config.toml
num_hidden_layers = 8
hidden_size = 448
num_attention_heads = 14
num_key_value_heads = 1
norm_place = "pre"
rope_fraction = 1.0
parallel_block = false
init_std_down = 0.00487
schedule = "wsd"
decay_shape = "linear"
max_seq_len = 1024
dataset = "wikipedia_en"
MLP neurons of a small language model. Each row is named by its layer, matrix (up: input weights; down: output weights) and neuron, and shows model dimensions 96-223. Each number is 128 + 24 x the weight over its row's rms, rounded and kept within 0 to 255.
After each neuron's rows, "fires before" lists the tokens most often just after its 100 highest values on Wikipedia text that the model never trained on.

L5.up741 [ 75 142 134 103 114 126 170  82 149 131 133 129 107 147 119 133 112  97 114 184 161 101 120  99 132 123 135 163 129  86  91 129 133 105 163 110 119  99 127 111 133 131  97 116 166 127 128 130 139 137  98 116 145 131 131 128 154 133 156 146 154 152 111 132 154 125 176  79 130 110  91 145 106 122 119 132 139 105 107 115 120 103 136 140 151 112 137 168 140 136 152 122  88 126 142  85  94 122 125 111 170 153 167 130 158 108 138 104 149  86 118 146 125 130 134 125 172 160  83 125 121 146 111 155 131 168 128 136]
L5.down741 [128 147  94  91 130 147 174 110 131 158 160 100 129  99 174 108 142 131 130 116 187 136 166 114 144 117 100 116 137 134 121 170 140  80 123 156 122 130 142 114 112  85 121 101 133 120  94 154 158  89 136 145 124 128 133 151 149 156 142  81 165 150 166  97 127 120 105 131 118 115 100 144 103 135  95 166 135 125 145 101 128 160 137 130 157 129 117 132  77 114 162 178 134 111 129 135 146 117 112 123  99 127 137 140 114 137 115  73 127 107 113 120 138 106 162 111  47 161 143 143 119 156 124 126 103 141 113 141]
fires before: "e", "es", "oli"

L5.up873 [ 77 100 164 140 119 133 119  96 169 115 146 160  88  95 144 124 115 132 131 170 142 143 124 135 109 160 152 135  96 107 102 124 152  99 121 138 143 100 124 131 143  93 149 129 117 137 102 102 135 169 117 115 107 179 106 109 105 138 137  73 130 142 123 112 157 160 132 132 132 124  95 156 109 106 102 127 118 132 130 178 100  94 111  87 119 114 145 168 145 100 158  98 115 116 143 113 119 105 114 109 202 133 160 148 120 136 126 148 105 142  86 128 114 170 129 119 157 144 202  72 141  73 123 141 111 117 180 160]
L5.down873 [114 137 143 131 138 116 139 120 121 116 108 129 120  83 161 148 155 128 125 131 170 121 112  99 121  78 118 139  98 145 110 124 138  65 143 107 134 164 118 109 137  98 113 128  68 110 136 163 108 104 119 147  86 115 123 152 118 150 135 106 171 134 136 148 151 153 123 121 118 101 156 148  94 131 100 167 182 123 152 103 184 150  92 145 164 149 137 145 100 115 153 131 135 124 148 107 148 139 143 142  81 141  94  82 101 116  98 114 132 180 140 130 141 138 127 162 141 134 142 121 102 185 138 113  69 140 102  94]
fires before: "d", "u", "e"

L5.up663 [134 119 121  74  67 108 110 114 143 115  91 138 159 174 119 136 100 107 133 166  83 128 168 104 121  77 153 119 152 132 134 127 116 114 145 127 108 131 128  94 125  97 112 112 115 121  94  80 137 205 110 115 153 100 128 105 149  88  95 138 138 124 139 135  92 164 131 128 133 158 169 139  92 124 117 134 142 161 109 155 135  93 132 172 187 162 122  77 125  88 150  78 107 148 127 197 111 111 122 104 151 134 141  96 111 154 145 102 133  99 108 203 144 112 104 133 136 102 117 165 157 113 139 136 124 114 108 176]
L5.down663 [177 126  89 144 123  85 159 145 135 126 156 117 130 133 153 122  74 133 130 152 190 142 148 101 103 111 136  90 131 142 162 125 143 144 129 108 158 107 145  96 148 100 184  90 119 123 175 114 117 133 146 144 115 129 119 178 139 109 130 141 125 147 120 108 138  89  77 158 114  96 117 106 164 130 117 140 161 110  78 134 123 106 149 175 135 115 117  95 100  95 151  86 117 137 132 104 118 118 128 116 152 166 140 125 119 149 150 136 180 181 113 136 110 114  86 120  82 133 107 121 156 117 133 134 123 131 120 120]
fires before: ",", "\n ", "\n"

L5.up6 [146 110 118 102  89 141 158 120 120 127  91 145 137 142 160 111 122 174  96  97 181  93 136 175 120 112 134 107 139 142 118 141 135 131 121 159 125 116 159 135 124 131 150 150 132 140 100 145 135 133 121  71 151 190 129 159 120  94 144 108 151 170 114 130 135 139 128 151 165 134 134 128 158 141 156 139 112  91  73 140 107 117 120 110 112 148 135 101 110 135 159 156 166 145 180 129 108 115 164 114 144 122 136 145 163 123 116 110 166 120 164 123 105 107 124 133 102 138 120 146 142 129 154  76 121  94 145 172]
L5.down6 [122 129 124 102 132 121 154 144 117 142 101 143  96 146 160 171 144 135 141  83 171 150 117 128 126 102 114  91  74  99  90 140 145 131 109 112 143 152 173 146 187 111 142 135 109 145  90 177 134 155 137 102 152 141 152 153 129  83 121 145 143  97 138 133 116 139 112 103 155 100 145  93  81 127 115 108 111  99 126 166  87 141 145 174 145 119 141 106 138 112  95 115  85 136 141 150 124 142 152 138 121 116 144 132 100 135 116 136 212  94 123 152 123 119 158 107 110 139 125 148  95 110 114 123 133 190 138 147]
fires before: " |", ",", ";", " •", " (", "\n"

L5.up597 [144  87 145 119 147 179 115 137 136 127 133 150 127 101 125 135 151 122 114 153 118 159 157 196 146 120 168 136 144 128 112 101 122 102 128 131 110 112 119 124 108  67 119  88 151 159 106 121 108 171 123 154 139 137 134 109 127 118 118 138 118 167 109 135 115 104 174 153 136 151 131 148 118 149 154 118 137 101 118 101 101 134 134 155 144 103 160 169  92 141 168 113 135 106 159 113 129 123 119 141 167 131  97 106 156 118 135 138 139  76 167 164 117  96  98 102 156 166 107 111 130 157  92 132 105 128 107 157]
L5.down597 [128 173 138  86  88 132 123 161 146 117 172 153 107 118 119 111 105 137 134 145 136 138 167 144 163  96 146 140 110 169 112 121  99 133 102 114 149 164 140 124 105 113 147 154 168 106 158 138 139 130 154 142 148 146 145 117 122 130 138 157 135 149 135 156 131  99 124  87 132 126 178 110 137 133 168 121 104 160  90 118  94 125 142  91 136 125  86 113 124 118 165 133 123 110 120  73 128 119 133 133 126 127 138  85 118 127 128 154 119 129 127 144 106 147 117 117 150 122  96 116 156 124 119 157 112 114 190 148]
fires before: ",", " he"

L5.up110 [141 177 133 117 110 147 124 149  97 113 143  91 110 105 171 137  85 106  98 139 120 120 123 138 165 130 124 133 107 103  98  92 125 117 135 133 148  81 144 162 170 127 105 103 123  83 150 137 144  88 128 120 108 113 137 103 142 148 113 110 155 141 145 134  79  91 153 129 162 132 116 134 112 127  90 134 161 157 115 153 103 106 123 112 165 135 111 144 166 110 101 122 107 130 153 173 133 150 106 129 156 152 159 135 118  74 167 142 132 146 143 121  66 161 136 107 131 122 140 133 104 114 113 141 131 145 128  97]
L5.down110 [122  95 137 113 130 151 145 121 125 154 156  94 140  83 131 124 143 135 110 143 144 137 142 137 141 148 105  89 109 115 127 149 141  99  88 176  84 171 114 109 111 146 115 156 159 138 132 154  80 102 140 136 111 125  77 118 108 137 127 151 108 120 121 105 141 166 118  80 141 130 144 101 103 100 147 163 129 127 106 120 139 158 159 166 135  96 170 151 126 115  95 136 166 158 138 166 144 134 125 136  84 139  85 169 103 123 110 136 131  90 106 130 148 138 177 123  97 170 150 120 106 177 120  70 129 143  94 103]
fires before: "e", "a", "i", "ia", " 2023", "es"

L5.up543 [118 121 155  95  84 130 177 152 109 139 154 120 152 124  95 135 160  98 133 142 114 103 139 176 135 121 162 127 107  90 151 115 143 150 146 118 135  99 125 106 156 118 105 112  98 120 132  96 139 129  88 114 152 143  80 116 110 132 113 137 122 167  68 131  96 162 177 127 106  98 131 133  60 123 154 134 138 149 129 145 145 117 119 124 110 108 169 131 148 174 109 107 141 113 133 155  79 146 128 165 120 137 150 120  75 115 117 119 130 143 117 133 142 108 107 120 140 139 113 130 110 117 182  64 108 143  95 143]
L5.down543 [133  73 119 118 129 133 159 138 114 112 153 167 169 139 136 135 126 119 161 125 105 149 149 156 141 164 101 126 146 155 135 113 133 140 122  91 168 114 113 117 144 109  84 126 119 137 116 146 145 106 151 167  81 122  89 138 138 104 125 130 128 140 125 133 152 152 127 135  76 147 110 158 150 103 159 208 131 128 180 179 162 141 127 154 111 155 108 130 153 106 133 175 142  81 117 106 106 127 130  95 133 117 155 140 130 146 135 160 142 121  88 134 134 104 125 146 119 107 105 115 132 154 125 108 113 142 140 103]
fires before: ".", ",", " and", " by"

L5.up275 [186  93 166 142 121  93 123 140 129 145 131 151 131 102 152 172 102 111 136 111 146 146 143 149 141  99 129 122 172 129 128 142 148 120 119 113  86 112 136 117 178 148 112 132 115 122  85 136  92 137  98  88 108 160  83 111 129 125 159 102 160 144  88 134 133 117 122 141 158  74 137 104 137 142  96 110 139 125 120 122 134 127 133 162 124 155 122 158 151 133 171 106 126 124 119 147 105 125  75 109 122 109  88 139  79 125 126 133 149 141 149 175 113 104 173 178 134 142 142 139 115 106 102 123 141 114 100 103]
L5.down275 [131 147 135 154 121 120 136 144 144 144 144 132 169 115 135 102 171 126 116 118 120 140 133 128 160 153 171 131 175 149 109 151 158 111 163 108 130 162 112 166 130 117 122 126 173 105 116 143 102 165 126 133 142 128 129 129 146 118 160 151 118  94 167 145 145  77 113 161 169 146 132 149 136 138  80 172  72  97 127 136 123 118 126 115 146  81 121 127  80 102 111 104 153 122 133 115 156 117  95 115 124 146  79 143 139 143 125 160 154 110 151 146 116 137 133 136 126 154 139 110 147 127 132 111  81 132 171 154]
fires before: " of", " and", "."

L5.up594 [137 124 125 108  92 131 135 106 144 137 145 113 122 114 108 132 160  81 112 151 112 138 128 153 186 104 154 122 126 141 129 122 112 111 143 117 148  95 139 131 131  56 157  74 133 121 155 120 134 173 116 100 140 129 156 132  93  79 119 138 114 154  95 165  72 151 157 149 125 152 129  94 108 155 131 116 153 161 113 166 163 136 132 101 141  89 196 107 132 183 126 130 102 110 138 178  98 108 146 133 124  91 142 134  99 105 139 106 123 141 167 201  79 141 109 121 137 105 109 130 163 144 176  98  91 114 130 147]
L5.down594 [ 98  89 121  74 112 135 163 142 143 139 152 158 174 152 100 155 148 101 121 159  98 147 140 126 137 143 142 107 120 140 156 139 119 124 127 124 163 135 142 118  83 118 136 128 142 105 127 115 149 105 122 148 125 104 124 100 101 104 154 172 165 128 148 118 106 170 130 115 105 137 111 176 101 100 104 165 125 118 148 144 118 141 144 135  95 148 137 111 162 117 109 162 134  71 130 149  73 148 120 134 107 113 159 171 134 140 135 151 161 116 108 155 124 137 125 114 127 156  90  85 115 150 140 158 114 100 156 146]
fires before: ",", "."

L5.up522 [174  93 122 112  75 128  98 128 136 165 152 110 151 124 114 121  86 153 166 147 105  90 135 119 152 105 131 103 124 141 132 132 104 126  97 117 132 155 158 155  82 113 117 125 123 143 126 147 154 154 112 103 114 153 153 146 144 122  99 120 137 124 142 125 130 177 109 107 129 113 134 118 115 126 128 139 124 103 100 128 135 111  96 145 131 138 143  86 160 119 129 107 123 141 167 144 123 121  83 108 111 133 172 120 117  87 153 111 104 150 118 147  84 115 140 155 156 158  94 112 113 124 139 119 138 138 129 127]
L5.down522 [111 148 123 151 133 174 159 143 121 106  96 179 103 125 114 138  79 127 106 157 139 126 122 136 129 101  87  85 132 101 140 139 103 113 186  79 151 147 131 105 106 124 166  76 106 115 119 107  99 147  91 152 127 125  76 136 133 158 128 133 114 162 148 111 109 140 120 132 104 127  77 130 146 115  91 149 126 135 102 150 142 127 123 121 105  88 107 134 141 108 138 133  90  85 107 116 117 125 130 125 137 138  94 165 160 159 139 143 173 163 128 144 150 175 124 169 132 116 138  87  91 156 150 114 159 126 130 113]
fires before: ","

L5.up302 [132  74 110 115 133 120 119 137 159 170 115 129 118 104 105 114  89 152 136 109 117 149 122 138 121  67  92 166 164  93  83 102 156 122 127 128 128  92  83 110  84 114  93 113 140 126 170 110 101 107 130  91 120 123 141 141  81 128 147  88 149 119  85 141 165 139 126 177 146 140 122 118 116 103 159  97 170 141 138 132  77 104 155  92 116 138 152 102 140 141 148 117 120 162 116 112 105 112 153 136 153 103 135 109 113 128 160 103 122 125  87 106 102 124 107  92 119 111  93  99 138  89  99 117 128 105  80 134]
L5.down302 [122 117  85 130 145 138  79 111 126  93 101 104 130 117 152 111 139 110  80 126 117 130 178 162 103 156  86 128 101 171 103 106  84 135 122 139  90 126 118 124 168 155 154 150  86 105 159 101 147 103 149 136 127  95 123  90 135 118 144 107 121 134 128  78 146 121  79 137 155 139 140 112 139  88  98  97 151 151 148 162 147 123 112 130 139 159 141 121 145 152 117 137 123 118 136 167 111 128 106 138 136 153 121 104 127 117 115 133 130  89 181 149 164 128 133 133  86 111 111 126 110 137 105 147 136 133 153  87]
fires before: ",", ".", "'", " and", " to", " as"

L5.up738 [131  91 104 122  99 118 156 120 126 117 103 134 136 141 117 145 113 121 128 137 149  96 130 155 149  91  69 126 100 139 114 123 132 162 109 187 146 152 136 101 152  75 144 125 118 169 131 152 143 108 114 108 127 144 111 123 140 153 147 109 172 152  82 145 137 128 119 113  91 126 102 139 134 135 166 149 155 100 118 161 137  98 137 154 144 117 133 109 159 168 158 123 157 131 173 172 108 122 141  91 132 116 125 175 109 139 114 153 134 155 114 100 109  86  99 225 118 151 126 137 121  99 122 109 150 114 157 133]
L5.down738 [120 144 170 139 125 125 117 104  87 105 108  91  89 127 149 170 151 129 109 104 142 129 115  96 106 119  93 126  86 101 159 151 152 113 169 136 113  93 135 122 180 119 158  77  74 110 132 130 124 146 114 149 154 106 135 129 171 100 140 123 105 114 113 105 112 142 131 100 141 119 135 114  86 147 135  69 128  87 113 124 150  82 102 131 111 123  91 128 123 135 102  97  55 128 137 116 121 165 155 167 152 114 126 131 141 140 113 111 219 109 109  98 164 156 122  92 104 113 147 148 107 142 148  95 132 162  95 118]
fires before: ",", " and"